From a checkpoint of a small transformer trained on Wikipedia: 836M tokens, 6376 steps.
MLP neurons of a small language model. Each row is named by its layer, matrix (down: output weights) and neuron, and shows model dimensions 592-687. Each number is 200 + 20 x the weight over its row's rms, rounded and kept within 0 to 999. A neuron's up and down rows have the sign that makes its largest values positive.
After each neuron's rows, "fires before" lists the tokens most often just after its 100 highest values on Wikipedia text that the model never trained on.

L7.down822,188,225,216,202,229,194,139,205,186,200,181,184,204,211,213,187,192,180,199,231,208,192,203,199,202,203,197,201,219,199,192,219,224,178,186,160,193,206,230,220,210,177,197,182,195,163,210,211,189,216,159,215,194,160,181,184,219,192,199,199,191,196,200,180,156,216,209,229,206,227,200,190,176,184,196,218,168,202,186,204,197,179,204,208,199,199,187,208,199,202,219,195,168,122,219,202
fires before: "1", "0", ".", "9", "5", "8"

L3.down1011,187,229,207,198,188,203,183,204,182,210,177,203,219,207,212,211,193,211,228,240,212,185,220,183,223,171,198,227,223,224,201,171,214,213,181,182,248,210,217,202,195,209,207,178,170,188,231,221,238,186,195,203,235,191,155,209,248,230,194,225,205,201,180,235,193,194,222,182,200,218,204,201,175,215,175,180,187,161,192,208,212,210,195,243,194,197,205,169,198,213,233,222,191,218,224,199
fires before: " of", " in", " War"

L7.down1371,221,150,200,198,199,201,205,176,212,213,229,195,210,205,213,161,196,210,170,226,201,181,197,207,181,186,233,198,202,193,214,208,212,204,219,189,224,216,211,239,174,190,181,178,208,217,196,196,200,212,199,166,216,208,203,216,183,189,190,203,185,174,191,197,207,192,187,181,185,216,203,184,207,213,216,183,184,204,185,189,224,188,218,213,216,217,207,186,161,186,186,198,198,7,184,179
fires before: "1", " ", "2", "0", "9"

L7.down1463,193,175,184,253,183,223,207,204,233,184,163,168,166,171,241,211,203,225,198,213,193,227,188,218,185,218,195,206,217,216,219,211,222,220,228,146,191,224,209,204,182,207,196,196,203,200,205,208,208,211,212,196,228,209,188,186,225,192,201,200,188,204,187,220,219,196,194,232,212,182,203,188,189,201,238,168,229,150,187,229,217,222,203,170,210,225,187,186,222,236,208,172,219,178,185,190
fires before: " ", "2", "4", ".", "9"

L3.down505,226,198,173,205,197,207,189,209,200,175,184,180,185,235,195,202,173,213,203,222,195,244,182,224,172,193,170,207,216,206,176,155,204,196,253,196,204,221,167,212,222,185,214,185,233,214,210,165,197,150,186,184,176,210,214,203,205,250,221,222,213,189,208,169,261,203,180,186,202,161,215,145,202,160,215,194,194,183,209,217,238,202,173,170,192,210,139,213,186,209,184,177,203,172,234,218
fires before: "5", "2", "1", "0", "4", "3"

L2.down992,199,197,174,177,185,195,199,203,182,205,188,190,197,196,206,174,194,189,217,238,184,195,218,205,167,193,204,204,209,190,187,173,229,218,152,196,202,193,198,216,215,203,167,189,214,163,232,196,190,206,211,197,198,170,158,204,198,176,185,234,233,198,197,199,193,184,200,199,203,194,208,199,219,169,201,183,209,192,203,232,217,181,178,174,216,182,195,203,173,180,178,207,196,305,224,183
fires before: " ", ",", " of", " time", " the"

L3.down72,206,223,201,168,197,175,201,205,212,179,193,192,233,199,197,170,231,252,198,231,194,201,210,185,203,223,172,176,166,187,190,166,202,230,176,213,223,195,183,198,197,223,202,227,232,155,251,226,223,187,195,175,200,191,215,197,190,227,209,209,172,204,193,209,189,216,205,191,206,172,216,206,178,200,183,229,172,217,203,147,202,240,181,218,194,272,206,183,176,221,201,227,185,206,187,233
fires before: " a", " an", " in", " of", " the"

L7.down531,213,200,194,230,188,203,204,200,187,204,193,272,203,231,200,211,138,194,156,192,171,186,208,203,223,192,222,220,222,211,192,200,203,208,171,215,222,218,178,219,222,203,206,187,207,177,226,217,219,212,200,211,213,216,172,218,189,191,195,211,210,200,229,171,208,230,160,223,189,175,232,201,212,243,186,246,246,226,202,205,229,178,213,194,160,219,181,203,212,201,204,193,199,212,229,160
fires before: "2", "4", "0", "1", "3", "5"

L7.down1504,171,207,219,173,166,205,212,213,214,158,235,207,213,212,210,188,155,195,180,200,163,198,179,223,196,230,191,206,180,179,198,201,231,193,198,235,198,209,202,139,189,210,231,195,209,221,235,217,187,183,188,160,200,209,241,188,176,232,189,172,191,211,196,176,200,174,218,194,175,212,218,156,215,241,218,197,169,239,239,185,196,180,200,199,178,229,182,196,207,216,174,226,191,176,210,214
fires before: " that", " to", " of", " he", " a"

L2.down1252,164,201,235,206,172,199,198,193,197,201,215,195,192,223,198,206,169,230,179,230,191,175,214,197,172,196,182,205,220,196,167,193,199,168,214,210,171,191,217,230,211,198,197,189,182,208,161,233,209,179,251,197,197,203,225,164,212,179,186,186,187,219,210,207,198,229,184,202,219,185,211,195,200,189,175,205,181,191,197,169,223,181,240,203,207,198,200,171,201,219,204,174,202,165,195,200
fires before: "1", "2", "0", "4", "8"

L2.down1163,219,212,204,172,218,184,164,198,200,201,202,176,217,178,214,253,180,230,223,242,188,200,193,192,207,177,181,209,198,190,192,197,223,206,212,176,218,175,198,232,183,233,246,198,191,197,228,189,218,202,161,194,198,216,199,245,225,165,200,230,190,194,212,153,189,190,219,211,163,204,225,189,173,176,193,230,232,177,204,187,198,223,180,195,206,222,199,198,191,235,212,241,199,208,174,237
fires before: "stone", " –", " in", " State", ",", " by"

L7.down952,200,207,230,203,166,223,202,169,195,181,240,196,241,247,204,205,182,205,187,185,204,174,206,223,241,186,209,199,234,232,202,184,202,199,201,198,230,207,206,174,209,231,204,197,169,158,186,217,201,202,207,173,226,190,221,210,213,158,156,202,190,218,206,182,216,202,196,188,202,207,203,171,180,205,194,181,160,239,190,211,202,157,187,232,174,229,187,190,195,174,203,172,222,118,215,154
fires before: "0", "4", "1", " ×", "encing", "m"

L2.down1357,186,202,174,196,167,154,194,182,197,209,177,218,212,199,184,195,182,217,216,226,215,224,188,171,197,194,172,171,183,160,191,195,207,225,203,178,201,176,194,198,206,224,208,214,216,211,212,160,196,208,192,192,240,209,181,214,214,229,192,207,191,177,200,206,189,196,219,200,200,200,212,162,164,202,207,212,197,216,203,214,227,211,212,203,192,221,180,218,219,216,200,222,188,205,209,183
fires before: " a", " an", " not", " commune", " American"